python train.py --num_hidden_layers=12 --hidden_size=256 --num_attention_heads=4 --num_key_value_heads=4 --head_dim=64 --intermediate_size=1280 --vocab_size=4096 --hidden_act="tanh_gelu" --norm="layernorm" --norm_place="pre" --norm_eps=1e-06 --positions="learned" --qk_norm=false --attn_scale=0.125 --bias="all" --tie_word_embeddings=true --parallel_block=false --init="normal" --init_std_qkv=0.0383 --init_std_o=0.0475 --init_std_up=0.0548 --init_std_down=0.0548 --optimizer="adam_hyperball" --learning_rate=0.00446 --beta1=0.9 --weight_decay=0.0 --lr_head=0.00633 --max_grad_norm=0.5 --warmup_steps=200 --schedule="wsd" --decay_fraction=1.0 --decay_shape="exp" --final_lr_fraction=0.05 --batch_tokens=[32768, 65536, 98304] --max_seq_len=1024 --doc_mask=true --train_tokens=407300000 --max_steps=6858 --dataset="wikipedia_en"
MLP neurons of a small language model. Each row is named by its layer, matrix (up: input weights; down: output weights) and neuron, and shows model dimensions 16-143. Each number is 128 + 32 x the weight over its row's rms, rounded and kept within 0 to 255.
After each neuron's rows, "fires on" lists the tokens most often at its 100 highest values on Wikipedia text that the model never trained on.

L2.up715 [151 147 156 195 130 152 171 118 136 164 108 139 156 169 126 114 117  84 151 162 175 173 216 179 167  99 161 136 116 114 121 181 163 166  58 153 142 141 130 103 101 152  60  91 133 136 181  92 190 124 162  92 159  89 180  93 158 138 124 137  93 128  95 114 187 157 129 117 127 133 127 151 136  66  78 142  50 163 124 110  83 153  57 150 147 118 102 145 128 121 129 111 117  48 138  98  79  83 119 102 111 190 187 156 142 142 187 125  99 121 144 143 115  88 128 213  69 142 136 160 139 136  68 140 162 168 115 133]
L2.down715 [157 172 139 117 187 140 119 147 152 132 172 154 171  79 110 140 195 142 100 165 112  76  62  90  72 147  72  84 142 142 161 103 104 104 110 112 139 112  80 139 101 144 139  82 169  93  95 108 104 182 114  79  95 162 124 102 133  98 154 162 107 103 113 172 156 105 105 144 138 147 162 147 109 148 125 122 107 195 140 174 149 133  86 124  91 102 140 109 125 121  85 121 184 173 116 172 184 228 150 150  72  88 106 146 123 140 115  67  67 101 186  99 160 140 157  16 197 119 132 144 108 141 142 183 173  87 128 149]
fires on: "es,", "es.", "\n", " gave", "o.", " received"

L2.up907 [127  96  96 150 107 103 142 141 119  99 127 140 133 117 193 178 156 136 168 143 117 145 148 135 134 147 184 140 209 149  95  76 130 144 143 139 149 100 142 145 166 151 123 118 126 107 101 159 171 153 103 147 125 110 138  74  97 170 155 128 123 163  95  10 181 148 103 117 135 175 143  64 175 100 122  88  90  91 146 147  98 171  85 134 103 135 137 142  99 124 121 118 112 155 111 183 115 112 146 124 112 130 116 159 110 126 127  72 143 122 189 178  98 181 136 115 169 124  98 210 146  67 117 101 122 170 109 158]
L2.down907 [131 174 165 131 123  85 109 106 160 159 156 174 139 162 156 128 185 183 203 137  93 184 134 131 115 203 131 162 172  97 150 160 139 140 164  92 154 179 162 161 153 157 135 172 137 115 116 202 172  80  90 137 124  87 131  77 143 141 133 157  92 123  75 121 125 113 126 171 152  99 159 146 127 138 205 134  94 131 133 170 170 196  99 104 195 121 116 142  87 178 165 130  85 141 122  79 165 152  51 110 140 157  84 144 135 162  98 153 172  82 135 197 132 161 165 214 133 115 172  87  96 142 109 115 172 149 130 126]
fires on: " |  | ", ")", " ", " Championships", " |  |  | ", "\n"

L2.up64 [164  84 131 149 135 124  94 141 118 169 181 151 103 154 119 144 133 131 177  49 116 142 173 157 176 148 117 168  72 174 155 111  96 176  94 106 148 119 119  95  82 106 120 123  93 153 130 140 151 110 127 113 120  87 137  31 100 109 129 178  78  67 138 120 195 136 153 106 153 106 137 130 103 105 118 139 100 100 148 147  97 129 114 128 164  91 125 129 115 112 107 124 141  89 185 158  93 139 113 128 106 231 172 187 160 118 118 185 144  98 106  87 140 133 112 135 137 111 139 113 124  98 117 126 168 163 155 139]
L2.down64 [141 162  91 115 131  84 117 153 111 105 166 145 144  89 123 120 163  97 143 145 118 149 112 143 114  63  67 137  90 127 182  64  86 114 118 112 125 131 100 131 106  88 157  73 139 157  99 158 102 112 107 113 145 100 141 141  99 110 119 122 100 133 131 126 135 123 155 131 153 142 184 122 104 166 164  96 110 188 126 107 117 170  98 102  63 109 158 115  83 111  93  58 137 140 144 105 156  97 117 170 116 124 145 155  92 125 138 186 124 124 194  85 187 145 143 182 157  86 167 123 113 122 108 127  85 156  94 106]
fires on: "\".", ");", ") |", ").", "\",", "\" |"

L2.up698 [128  72 158 136 146 127 146 165 198 119 123 155 112 104  72 112 159 160 224 128 118 111 127 120 111 143 209 135 180 145 104 145 125 178 152 151 165 135 152 112 180 155 131 114 153 106 161 133 185 141  79 119 110  78 100 134 148 144 112 109 116 128 123 105 121 165 109 162 133 156 130  90 100  74 107 131  63 140 117 159 110 153 128 130 131 139 130 103 110 143 151 101 163 137 146 187 104 110 110 115 143 151 135 113  85  99 129 142  85  53 148 135 131  95  94 130 110 231 144  91 146 101  98  99 150 113 145  75]
L2.down698 [100  94 104 150  97 146 111  79 131 135 138  57 155  94 181 103 112  80 153 152 138 174 109 105 151 189 106  97 111 167  92  82 157  99 102 109 160 178  89 149 130 110 125 122 166 113 120 127  96 126 181 137  71 163 207 106 141 139 155 131 115  91  89 142 113 127  77  92 118  96 162 137 147 176 210 139  89  88 138 116 179 126 108  18 134 125 159 139 136 117 137  68 141 171 109 113 191 163 185  80 170 154 102  73 129 124 194 126 172 142 171  95 106 139 142 143 129 118 194 106 125 105 104 143  91 119 106 162]
fires on: "\n", ":", "ade", "- S"

L5.up381 [127 118  92 162 132 115  81 103 132 106 184 137 122 145 114 172 161 100 100 114  99 132 131 127 103 134 144 102  88 144 169 135 203 103 142 107 169 105  87 150  93 137  91 129 116 146 148  58 152  94 122 134 115 129 176  88 133 135 172 159 134  77 160 105 172  94 125 131 116 145  97 105 255  98  87  97  92 131 134 121  61 161 125 143 134  83 119 171 133 149 108 133 132 106 119 149  88 188 104 108 150 175 146 215  96 119 175 108 113  92 158 217  87 200 158 134  93 141 107 169 130 171 188  84  34  81  98 159]
L5.down381 [155 165  87 112  82 193  86 108 157 142 150 138  68 140 137 124 101 177  80  96 140 137 169 181  64 138 109 117 121 131  88 116 111 125  88 103 106  70 130  93 134 119 154 160 176  97 125 112 162  32  67 164 154 156 169 121 152 110 154 128 134 109 116 110 105 125  79 115 123 158 167 103 118  83 168 131 198  93 147 135 108 141  66 140 150 132  89 115 159 129 150 120  64 161 153 105 119 120 138 168  57 120 146 130 149 123 160 128 124 148 137 101 108 173 108  61 121 103 125 102 115 107 153 111 164 146 112 106]
fires on: "er", "y", "es", "a", "her"

L6.up1123 [ 98  96 110 163 153 122 167  92 119 158  65 162 131 105 159 194  89 124 149 138 146 175 155  79 128 124  72 100 102  84  58 166 156  82 146  92 129 134 176 119 164  94 109 104 111 138 141  85 162 129 121 100 104  52 111 135 113 132 140 148 121 140 183  87 155  84 166 121 156 127  96 136 144  75  87 143  79 167  80 101  94 178  74 116 143  92 180 133 169 143 127 156 142 100 110 163  80 102  82 133 143 141 154 141 136 177 129 157 136 117 111 131  70 140 106 150  90  72 136  63 146 139  91 119 186 162 151  96]
L6.down1123 [116  75 108 127 173  58 113 123 134 176 122 119 152 103 166 177  94 147 193 119 108 129 117  83 118 115 128 113 183 115 131  95 186 129  67 107 157 167 116 148  99 104 225 162 116  77 133 125  75 118 173 120  72 111 178 172 108 100 122  98 151 141 100  74 163 106 122  83  72 140  87 188 131 123 126 152 214 112 158  84  85 155  60 202 159 146 126 126  78 171 165 161  84  93 141  95 137 107 168  74  75 144  98 124 127  92 116 105  79 122 101 110  51 155 163 107 131 151 158 211  77 147 123 134 192 114  88 124]
fires on: " rec", " b", " disc", " of", " con"

L2.up134 [118 100  84 147 131 140 135 131 100 101 116 134 143 140 176  82 200 122 110 127 107 204 179 168 113 128 178 111 124 132 118 109 155 163 171 169 159  78  99 134 152 196 192  73 165 126 123 134 151 128 113  62 113  94 134  90 162 188 114  69  87  70 113  70 139 149 193 115 126 123 141 117 132 121 126  75  78 119 127 143 102 139  92 111 125 175 126 107 116 104 131 165 167  93 120 127 128 142 176 183 121 140 195 163  97 147 138  79 162 144 113 116 104 184 143 145  98 133 109 181 138  97 109 100 128 142 119  93]
L2.down134 [ 86 140 167 194 121 121 184  66 142 140 113 121 165 177 129  80 159 105 112  99 119  64 184 149  83 133 145 191 123 107 149 151 109 130 148 146  98 124 116 122  90 141 120 123 169 123 123 178 113 136 132 101 107 112  96 148 193 123 102 124  92  51 165 132 167 169 114 187 174 105 160 109 126 111 143 134 202  52 109 189  82 116 112  98 105 160 136  95 104 122 115 155 162 127 136 126 174 152 129 124 202 152 129 118 123 164 129  72 103 159 129 113 146 134 129 110 155 136  96 146 136  94 143 136 132 148  80 111]
fires on: "\n", "\n\n", "- •", "|"

L2.up1202 [139 118 178 166 182 187 116 168 144 139 169 101 111 209 122 103 125 113 114 113 129 118 100 112 140  87 112 149 131 122  98 181 148  83 106 131 162 126 148  96 143 123 157  87 154 160 171 152 123 160 141 153  66   5 136 118  87 136  82 125 144 179 155 186 156 173 134 188  94 134 107 132 143  76  63 106  84  73  72 129 159 160 137 134 181 105 112 107 108  91 118 145 109 120 146 142  80 168 122 199 114 136 156 149 131 165  72 150  69 118 125 142 117  56  83 103  84 134 119  92 125 110 100 126 143 101 133  96]
L2.down1202 [ 87 118 132 123 176 155 158 129 192 138  78  71 126 139 102 102  75 141 118 117  96 104 118 133 141 102 106 102 104 105 130 126  99 129 130 163 132 172 132 148  96  81 139 137 136 161 125 153 137 132 154 151 106  88 103 126 113 143  89 167 150 166 104 181  98  43 131 165 151 166 153 111  80 114 137 155  85 124 134 143 119 149 172 168 159 103 111 179 190  95 144 135 137 143 101  78 129 126 122 119  79 143 164 137 119 135  49 160 158  95 103  88  92  99 115 132 139  94 166  79 135 150  74 102 170  93 158  60]
fires on: ",", ":", ", the"

L2.up1050 [176 140 124 112 164  79 112 195 125 126 150 104  97 130 166 103 151  70 147  48  83 144 159 179 211 148 148 179 185 135 159 119 127 150 191 163  87  96 147 131  51 121 110 114 154 157 109 125 212 131 125 157 108 126 147  58 161 124 129  92 116 161 176  73 103 148  88 139 118 126 156 137 148  40 123 145 152 109 101 106  59 177 155 181 114  72 132 147 196  73 156 179 159  76 147 113  60 114 141 135 142 146 141 111 112 142 131 126 174 142 116 136 107  83 170 103 146 117 119 130 128 133 148 119 101 119 113 151]
L2.down1050 [191 161 123 120 204 121 124  76 141 122 204 142 192 132  62 147 110  88  99 106 107 137  90 139 140 133 129 143  99 133 125 107  68 106 115  98  63 115 110 100  86 121 182 112 200 108  89 111 115 152  66 120 138 138 117 164 104 113 155 114 106 103 164  99 176 144 166 156 103 129  51 117 171 101 128 113 107  60  91  76 104 114  88 146  75 185 124 134 156 102  94 155 148 125 168 133  74 162 132 143 119 123 167 197 118 148 142 120 172 173 166 150 129 117 149  63  60  96 126 120 140 150 175 133  94 150 135  67]
fires on: " |", ") |", "|  |", "|", "==="

L5.up566 [169 155 160 194 139 127 103 160 151  89  52 125 156 152 144 152 149 100 118 143 131  83  92 198  89 106 158 162 138 169 133 145 162 116 196 148  84 118 109 161 141 133 127  84 119 153 124 151 100  93  68 137 137  83 111  96 145 122 129 101 144 126  68 120 134 162 108 138 134 101 145  79 161  82 168 122 126  95 101 139 117 151 116  81 103 152 138 138 103  84 136 218 161 125 147  76  93 213 146 140 154 145 193 188 101  57 143  92 153 124 121  96  97 171  97 134  59 107  54  92 159 164 123 152 104 171 133  95]
L5.down566 [ 85 137 124 155 123 153 142 104 182 143 145 167 100 153 119 116 109  89 129 137 169 146 149 103 122 127  68 129  85 131 108 101  71 154 107 129 163 146 135 106 165  85 115 153  41 123 127  88 127 194 151 100 140 102 146 125 108 124 138  93 166 113 206 145  93 211 123 156 144  84 156 157 156 122 111  68 142 115  62  99 127  96 137  93 115 106 112 126 128 131 104 110 126 157 160 134 133 101 147  93 184 110 135 111  86 116 127  90  47  90 132 128 143  85 150  80 146 121 197 148 135 176 177 145 146  76 148  74]
fires on: "\n", "^{", "\n\n", " who"

L6.up518 [121 135  77 122 165  69 157 125 151 127  85 161 165 146 137 103 119 120 128  67 174 162  98 122 108 174 150 105 122 207 107 131 161 133 203 165 105 125 136 162  82 130 145 148 143  73 139 123 159 188 103 177 131 144  93 130 138 138 133 120 147 116 149 154  83 145 135 121 151 169 176 110 111 137  92 165 215 161 110  51 117 119  79 149  90 142 126 147  93 175  93 130 121 142 158 106 145 101 118 191 163 129  72 146 145 131 132 104 105 148  89  93 119 154  55 116 135 179 161 141 153  52 118 119 136 140 145 145]
L6.down518 [136  85 118 106 145 161 114 191 157 107 124 113  98  99 126 158 155  61 133  97 121 143 113 102  78 153 162 135 156 116  90 142  72 148 109 140  51 157 128  77 128 140 152 113  84 116 112 108 159 197 105  69  55 150 171  90 132 142 125 155 121 159 125 138 144  92  84 149 124  87  91 156 136 117 133 126  69 127 151 100 165  96 153 102 116 146  44  53 124 114  88 181 211 123 139 155  80 112 159 117 164 112 154  89 114 116 189 147 152 153 142  79 138  87 122 126 128  83 110 187 122 143  78 154 124 170 126 105]
fires on: " inter", " T", " D", " Inter", " un", "==D"

L6.up1164 [143 166 158 180 122 128 123 173  86 159 105 108 151 138 204 123 108 118 143  99 101 144 136 108 126  67 103 107 132 108 100 154 110  89 107 143 174 109 118 121 144 113 103 130 131 166 125 143 160 151 123 133  59 146 122  76 119 159 119 157  51 120 179 162 105 166  95 134 143 126  81 141  81  70  79 133  92 120 105 159  86 166 145 158 181 133 182 119 139 106 132 114 104 102 152 123  88 113 124 117 152 158 115 145  73 179 151 134  79  80 132 115 158  42 134 148 141  89  89 138 100 166  90 163 165 150 103  73]
L6.down1164 [ 91 131  83  92 147 128 147 173 151 134 135 124 159 180 158 168  55 100  90  94 195 117 144 147 117 128 138 162  93 135 149 124 123 137 154 148 161 151 125 126 105 124 109 148  46 127 170 100 112  75 157 141 162 133 136 155 132  91 107 212 110 129 102 142 118  86 138 138  95 186 143  85 125 115 152 108 143 103 183 108 113 107 143 139 190 108 128 119 148  78 166 137 165 158 161  98 212 116  87 103  70 151  92  92 129 116 149  43 122 154 106 153  98 153 175 110 158 162 159 125 106 157 110 152 118 174 125 180]
fires on: ")", "ing", ",", "als"

L5.up853 [ 92 110 118 140 139 159 121 168 158 147 164  81  91 160 124 120 115 156 143 114 112  91 112 105 141 169 168 200 113 102 164 127 151 166 178  65 121  48 152 102 151 117 167 105  97 142 166 156 125 130 126 179 128  94  97 110 134 125 165 138 156 158  92  66 159 143 159 133 126 137  77 148  93 130 128  91 133 168 124 174 151 133 135 104 166 143 141 123  92 138 157 158 134  88  79 166 118 189 141 178 132 145 165 107 114 151 116 158  84 121 109 107 104 116 164 112  60 125 190 130 122 184  93  73 192 126 114 155]
L5.down853 [133 110 138 139 142 119 118  80 133 119  87 110 155 191 124 113 118 157 187  94 124 176 142 130 185 125 175 128 158 120 114 105  49  78  74 177 112 124 149 143 205  89 140 135 141 118 157 174 101  49  95  35 124  84 151 103 144  92 133 112 165 152 126 123 139 117 188 106 162 103 110  91 126 162 109 113 134 155 152  93  96 126  82 186 154 126 104 157 146 146 179 165 141 151 116 172 173 181 183 133  91 117 111 169 111 108  97 157 148 158 111  87 161 115 134  73 130  78 131 133 123  82 141 102 161 128 155 150]
fires on: " for", ",", "s,", " \"", "ing,", ", c"

L2.up656 [139 105  82 171 111 157 119  72  91 119  81 129  84  96 110 134 157 112 107 153 113 129  88 165 147 143 127 158 118  97 108 153 155 100 126 178 138 154 117 174 118  86 125  96 116 248 133 147 134 129 102  71 134  71 124 125 170 140 108 151 120 135 151 101 102 167 126  69 139 124 136  86  69 112 143 131 120 177 123 105 161 164 129  78 152 103  88 189 152 161 145 101 128 116 131 140  56 100  95 152 152 112 183 158 105 141  80 125 151 124 136 156 103 158 174 159 105 133 101 176 189 172 136 151 134 185 105 157]
L2.down656 [101 170 157  91 102 156 118 223 172 135  71 111 106 193 100 154  96 141 125  81 109 126  97 130 142 139 147 147 189 130 127 112 112 105 159 134 130 122 111 194 134 170 112 146 164 192  97  89 142  96 108  63  69  76 150 168 124 112 144 176  96 122 158 173 100 109 172 164 127 117 118 151  73 119 149 168  83 130 115 112 104 185 114 161 130 155 129 124  93  84 181  94  84 169 184 102 167 114 152 148  82 125 115 150  88  93 166 154 139 122 135 112 117 126 113 161  86 111 149 152  85  95 108  90 133 113 158  30]
fires on: ")", ") | ", " name", " (", ") |"

L8.up676 [159 147 126 128  28  96 147 117 176 139 129 150 122 182  93 137 157 166 129 116 118 207 137 116 111 186  76 138  97 182 135 102 164 135 151 144 118  83 180 105  70  87 184 117 126 151 121  89 108 148 187 168 104  95  84 124 142 130  94 121 183 144 233 129 113 168 160  87 181 177 157  57 113 107 163  85  94 113  90 133  62 163 115  92 135  97  57 163 171 116 100 163 149  98 118 105 125 113 160 173 135  88 156 110 136 143 100 133 121 142 127 167 131 185 153 143 124  85 130 131  87 113 103 136 161 135 178 166]
L8.down676 [119 140  62 132 118 196  99 136 117 120 127 135 125 108 150 142 149  87 131 112 138 140 138 128 160 130 160 209 159 101  94 129 158 155 107 114 121 143 143 130  79  78  96 203 146 106 149  78 146 107  78 131 107 166 108 114 121 102 123  55  88 175 104 180 124  97 120  82 114 158  66 109  74 120 167 167 109  90 100 122 143  83  94 135 122 106 144 130 194  92  80 225 130 111 215 119 162 145 160 168 154 112 156 146 162 145 208 113 157 106 133 146 157 120 143 140 113 150  86 216  97 133  79 106 126 122 101 120]
fires on: " un", " \"", " Un", " inter", " U"

L2.up921 [127 162  77 201 101 130 111 139 159 150 130 125  90 157 115  96 124 115 101 147 136 154  73 118 118  78 111 163 189 171 114 194 150 143  94 135 155 113 117  94 127 137 175  62 125 119 120  76 152 186 154 131 155  79 183 179 128 156  79 188 148 142 180  91  67 113 114 157 152 130 149 109 177 132 117  74  92  80 107 141 107 141  89 116 136 163 108 141 191 135  93 153  84 147 100 107 116 128 129 173 162 172 180 112 157 176 116  99 134  96 113 102 128 161 116 118  76 146 115  92 166 145 144 114 121 121  88  74]
L2.down921 [ 83 173 113  97 139 135 147 143 188 120 142  88 181 139 105  81 107 136 108 104 126 133  48 119 123  86 124 111 164 154 157 143 124 137  69 131 172 169 136 118 150 112 177 197 141  79 147  77 123 159 118 129  96 140 119 133 165 110 109 106 146 156 167  76 137 149  91 149 135 115 216  95 165 146 175 159 144 123 130 154 110 196 112 114 150 152 158 178 187  82 100 134 122 172  99  76  90 137 125 140 124  67 145 138 106 117 169 144  93 142  99 143 121 116 158 118  86 128 166  98  81 163 154  85 124  99 163 127]
fires on: " that", ",", ", which", "ever"

L2.up264 [126 101 124 158 163 166 117 164 110 131 138 114 129 113 144 120 132 142 193 119 166 143 161  93 146 108  97 119 195 106 136 126 232 174 168 149 113  96 188 120 179 118 106  99 115 154 105 123 134 154  64 115 125  99 146  99 161 125 131 104  92 153 159  57 116 153 136 122 132 114  86 117 187 115 118 145 110 151 113 152 102 178  97  93 143  96 152 123  85 137 145  73 195 134 139 118 107 133 113 171 163 163 151 148 116  75 104  90  88 143 155 164  68 177  99 135 105 172 126 209 118 156  97 128 134 180 154 134]
L2.down264 [ 95 168 146 164 144 132 120 122 106 132 136  74 156 120 106 154 109 113 151 124 118 145 105  95  91 177 172 161 117  84  93 129 189  97 111 136 104 149 119 147 142 171 171  76 146 158 133 137  60 111  80  94 114 149 143 182  80 112 164 151 143  92  92 154 146  26 104 156  88 162  93  79 110 112 169 150 188 153 128 113 184  93  30  98 155  91 121 181 109 148  97 153 127 142 129  57 156 203 179 127 151 152 106 125 145 127 127  90 131  92 185 153  60 101 139  90 189  87 133 146  96 137  80 105 189  67 163 120]
fires on: "\n", " of"

L8.up409 [131 124 140 134 185 120 115  71 125 114 146 158 147 116 137 124 171 135  94 126  78 166 143 132 131 120 149 100  77 149 119  87  95  70 157 148 112  72 111 161 158 125 141 161 150 186  72 143 160 138 117 194 151 155 147 141 109 147 126 192 151 122 104  73  75 163 121 145 145 142 118  93 184 126 135 110 124 161  66 153 125  68 152  66  96 176 156 110 183 123  90 126 110 123 148  81 130 177 129 174  81 143 236 199 139 115 134 123 165 105  92 128  83 135 137 129 164 114 125 174 174 154 137 162 121  97 140 129]
L8.down409 [160 144 178 109 128 149  98 208 114 118 130 119 130 127 133 111 103 166 133 136 180 157 189 148  89 123 121 115  72  76 135 114  98 125 112 135 141 162 151  70 112  75 143 198  80 106 118 163 158  70 172 108  92 141 138 155  86 107  93 146 194 151 109 128 142 136 170  98 134 146 152  50 119 107 113 150 207  53 134  82 124 177  95  87 149  61 131 131  97 162 164 167 122 130 206 178 102 108 124 111 110  92 137 166 111 141 169  54 113 138 146  80 151 183 153  93 111 124 127 101 173 152 109  89 145 114 144 151]
fires on: "on", "er", "a", "ic", "us"

L6.up70 [146 120 102  62 138 174 163 160 130 101 147  84 137 116 171  94 173 171 172  61  88 166  75  76 109 135  70  95 110 129 119 106 124 182 122 173 106  85 206 169 108 139 149 116 173 166 134  95 168 221 103 143 109 140 153 140 117 143  76 122 157 152 123 119 108 106 122 120 154 110 136 108 146 140 118 139 143 108 150 101 106 150 120 188 155 172 167 167 136 178 162 125 160  92 112 183 105 115 115 140 167 114 132 138 196 128 130 132 143 104 112 136 124 164 162 137 178 128 163 160 114 132  87 127 148  93  81 173]
L6.down70 [146  92 124 103 145 116 137 106 150  92 146 121 139 106  89 134  83  80  91 199 154 147 133 140 139 124  99 153 164 123 135 153 151 101 157 177 157 142  41 121 143 115 110 117 186 180 210 100 157 108 160 127 114 125 198 106 133  93 152 157 126 156  92 113 193 144 190 120 111 147 115 108 162  98 181 170 160 124 178 187 113 144 147  95 131  94 177 103 152 141 128 140 133 102 154  96 161 147 154 134  76 143 120 121 151  72 107 127 113 183  71  53 136 147 146  77 137  92 112 160 118 173  83 112 117 138  93 142]
fires on: " R", " Br", " B", " W", " M", " L"

L9.up378 [144 196 103 169 159 122 123 113 115 144 117 123 136 177  91  73 149 112 144 109  96 145  98 142 165 138  99 119  96 161 122 119 121 113 162  99 105 129 116 129  75  80  81 131 156 178 100 154 134 191  89 147 121  57 169 131 115 174 120 151  74 109 197 103 106  67 180 201 157 100 101 137 168  95 165 132  86 120 131 118  95 171 133 145 157 214 161 154 150 135  88 101 148  99 196 144  88 146 172 100 124 143 194 160 158 105 102 125 150 153 178 144 106 148 185 135 141  90 206 100  97  88 102 158  81  76 123  54]
L9.down378 [ 74 108  65 143  70  80 148 128 109  89 185  76 159  93 180 113 161 119 127 172 162 157 109 189 133 122 157 133 110  83 139  86  29 168 139 123 110 112 110 120 122 128 191 139 129 101 120 127 153 153 100 107 128 143 122 145 118 129 145 161 147 116  91 151 164 115 168 103  61 199  86  91 118 104 109 149 113 122 105 138 126 108 133 136 132  93 127 172 110 138  94  53  79 112 111 113 146 105 131 186 137 117  80 122  55 155 131 167 157 106 180 142 164 121  90  83 115 127  91 154 153 135 145 142  89 128 167 128]
fires on: " (", " \"", ") |", ")"

L8.up879 [111 118 141  83 105 168 147 128 144 136 128 104 107  95 118 103 167 158 195 111  95 108 102 149 138 100 142  89 157 105 146 193 111 173 102 141 142 120 159 173 125 141 118 167 132 166 123 134 159 146 100 139 145  73 131 118 117 163 115 125 150 153 177 120  76 131 101  52 126 127 101 104 157 207 113  99 125 159 139 118 139 131 126 120 151 140 154 132 153 192 126 123 138 110 158 174 157 110 106 151 143 113 125 129 155 175 131  63  90 123 155 145 165 161 115 124  81 143 100 116  97 108 100  58 134  95  60  83]
L8.down879 [138 107 161 101 139 175 173 107 114 107 112  89 150 144 193 129 136 136 165 179 126 165 156 157  93 132 105 104 109 118 160 195 169 114 124 139 114 164 140 106 206 125  62 113 171 105 145 100  60  80 114 128  86 183 120 175 125 148 130 113 111 168 158 107 155 132 166 123  72 125 121 170  94 125 104  86 164 145 136 153 130 143 121 132 159 172 122 146 152 101 160 146  91  42 141 107 140 192 125 148 102  33 148 162 101  98 133 186 130 100 105 131 121 148 158 121  91  82  81 103 136 137 135 123 143  84 143 156]
fires on: "r", " B", " T", " R", " tr"

L6.up1145 [111 168 134 120 145 132 119 118  93 112 146  76 202 154  84 119 149 172 116 108 146 117  71 114 160 121 100 100 121 162 172 152 105 134 108 121 134 158 150 127 141  88 116 135 126 168 150 117 172 152 164 146 144  81 148 199 126 152  85 169 130  88 110 109 127 124 142 158 161  91 171  70 166  97  98 124 109  97  85  59 144 197 114 116 166 116 139 133 101 151 174  91 113 152 101 139  98 193 120 244 104 127 159 126 133 164 127 127 140  69 153 109  61 169 104 117 134  64 140 124 165 110 126  74 133  84 177 127]
L6.down1145 [120 136 120  99  68 143 145 153  94 115 151  98 151 105 128  84  62 119 158 133 137 105 125 162  92 145  88 136 146 101 130  94 112 166 132 142 129 158 110 176  98 149 139 135 129  94  87 182 110 164  91 109 136 140 143 115 141 129 120 175 180 181 117  89 184 134 111 156 111 135 148 144 171 154 156 109  99 134 147  66 165 103 115 131 176 111 136 203 160 141 182  71 130 151 186 109 150 104 126 147 150 165 148  71 111 100 121  82 136 116 147  89 125 116 156 161  97 163 152 117 158 123 109 133 113 109 170 131]
fires on: ",", " f", " h", " of the", " for the"

L2.up1065 [195 162  73 106 158 191 135 155 188 116 149 123 112 154 109 118 143  92 137  94 142 132 153 190 190  80  83 155  76 160 138 147  94  81  99 117  94 122 152 104  86 128  75  94 113 150 131 131 145 119 135  95 147  94 165 145 113 139 165 133 121 112 121  89 170 124  76 146 150 132  93 110  94  85 112 165 121 128 132 172 113 152 130 118 168 155 124 156 199  95  98 170  63  97 104 162 106  96 136 157 114 171 140 199 157 125 131 160 124  90 118 149 180 148 139 109 132 118 139 101 140 123  96 134 111 147 133 122]
L2.down1065 [117 172 155 142 127 160 149 145 201 163 138 163  91 119 138  68 151 118 148  87 130 143 129 159 145  61 139 163 137 157 144 128  90 123 166  66  27 147 150 186  90 160 146 120 162 119 101 101 144 128 123 128  91 152 154 167 105 148 140 126 165 133 180 191  83 170 114 108  98 140 105 116  66 132 127 125  63  94 155  87 105 143 148 118  94 165 146 149 113 145  70 103 100  98 127 189 113  93 157 135 121  86 160 159 162 123 171 157 186 134 174  87 126  98 133  51 116 166 110 117 101 149 153 146  86 172 134  58]
fires on: " |", ") |", "|"

L2.up425 [179  99 118 146 178 143 127 154 190 117 169  74 138 131 122 135 121 168 109 150 138  93  66 114 168  67  91  94 131 146 121 199 150 206  70  82 145 124 114 154 121 144 159 158 160 165 114 115 172 129 140 142 119 104 106 135 115 154 100 161 133 163 135 142 118 123 161 148 143 196 110 133 117 150  74 137 113 153 109 148 188 146  85 180 160 105 103 141  82  75 140 145 140  94 182 142  87 175 101 110 136 135 137  60  86 167 119 101 109 137 143 145 112 165 128  61 126 119 111  84 125 170  80 117 141  98 123 109]
L2.down425 [122 113 114 113 117 188 140 163  52 125 193 102 101 104 129  76 109  74 178 137 131 125 139  62 151 113 131  97 110 113 134 144 127 144 181 133 149 146  84 108 128 151 125 120  13 153 166 184 101 161 115 179 133 150 121 114  76 133  83 162 137 121 116 140  86 122 115 112 154 119 133 121 130 124 137 113 114 165 145 123 119 130 116 123 160  52 124 133 137 203 128 131  88  78 100  99 176 115 122 177  99 145 117 111 117 138  58 137 128 101  78  72 124 144 135 129 141 144 128 175 114 117 105  82 170  87  89 104]
fires on: ",", "):", "\n\n", "an,", "ers,", "ing,"

L8.up441 [141 140 147 103 153  86 123 156 115  80 147  82 195 112  93 144 135  97  86 112  86 189 143 178 121  80 143 139 143 127 112  78 146 114 110 135 125 147 125 160 113  81 186  90  78 146 165  96  96 128 135 141 134 231 118  97 140 156 117 163 161 125  89 189 168 110 119 112 185 139 133 156 141 120 147 148 123 124  70 133 135 158 127  58 110 128  92 156 173 141 160  75 164 121 123  82 103 143 113 140 118 161 140 125 153 130 180 157 131 145 160 141  92 108 134 116 106 160  92 135 158 146  70 101 120 183 148 160]
L8.down441 [137 167  64 107 109 171  87 127 102 121 114 211 152  98  92  84 116 148  96 108 175 164 115 149  95 160 106 134 124  83 179 120 129 180 149 146 139 147 132 172 145 131 104 112 154 148 125  24 109 148 134 122 152 104 152 119  68  77 191 113 126 151 156 107 136 116 145 153 100 127 131 149 119 102 104 139 116 186 109 136 119  65 193 149 143  98 120 161  89 133  98 172 155 125 117 130 159 150 151  71 115 101 137 132  97 164  92 136 173 183  74  66 111 116 188 109  96 114 161 140 168  98 155  84 140 120 128 116]
fires on: "or", " season", " he", " who", "ure", "al"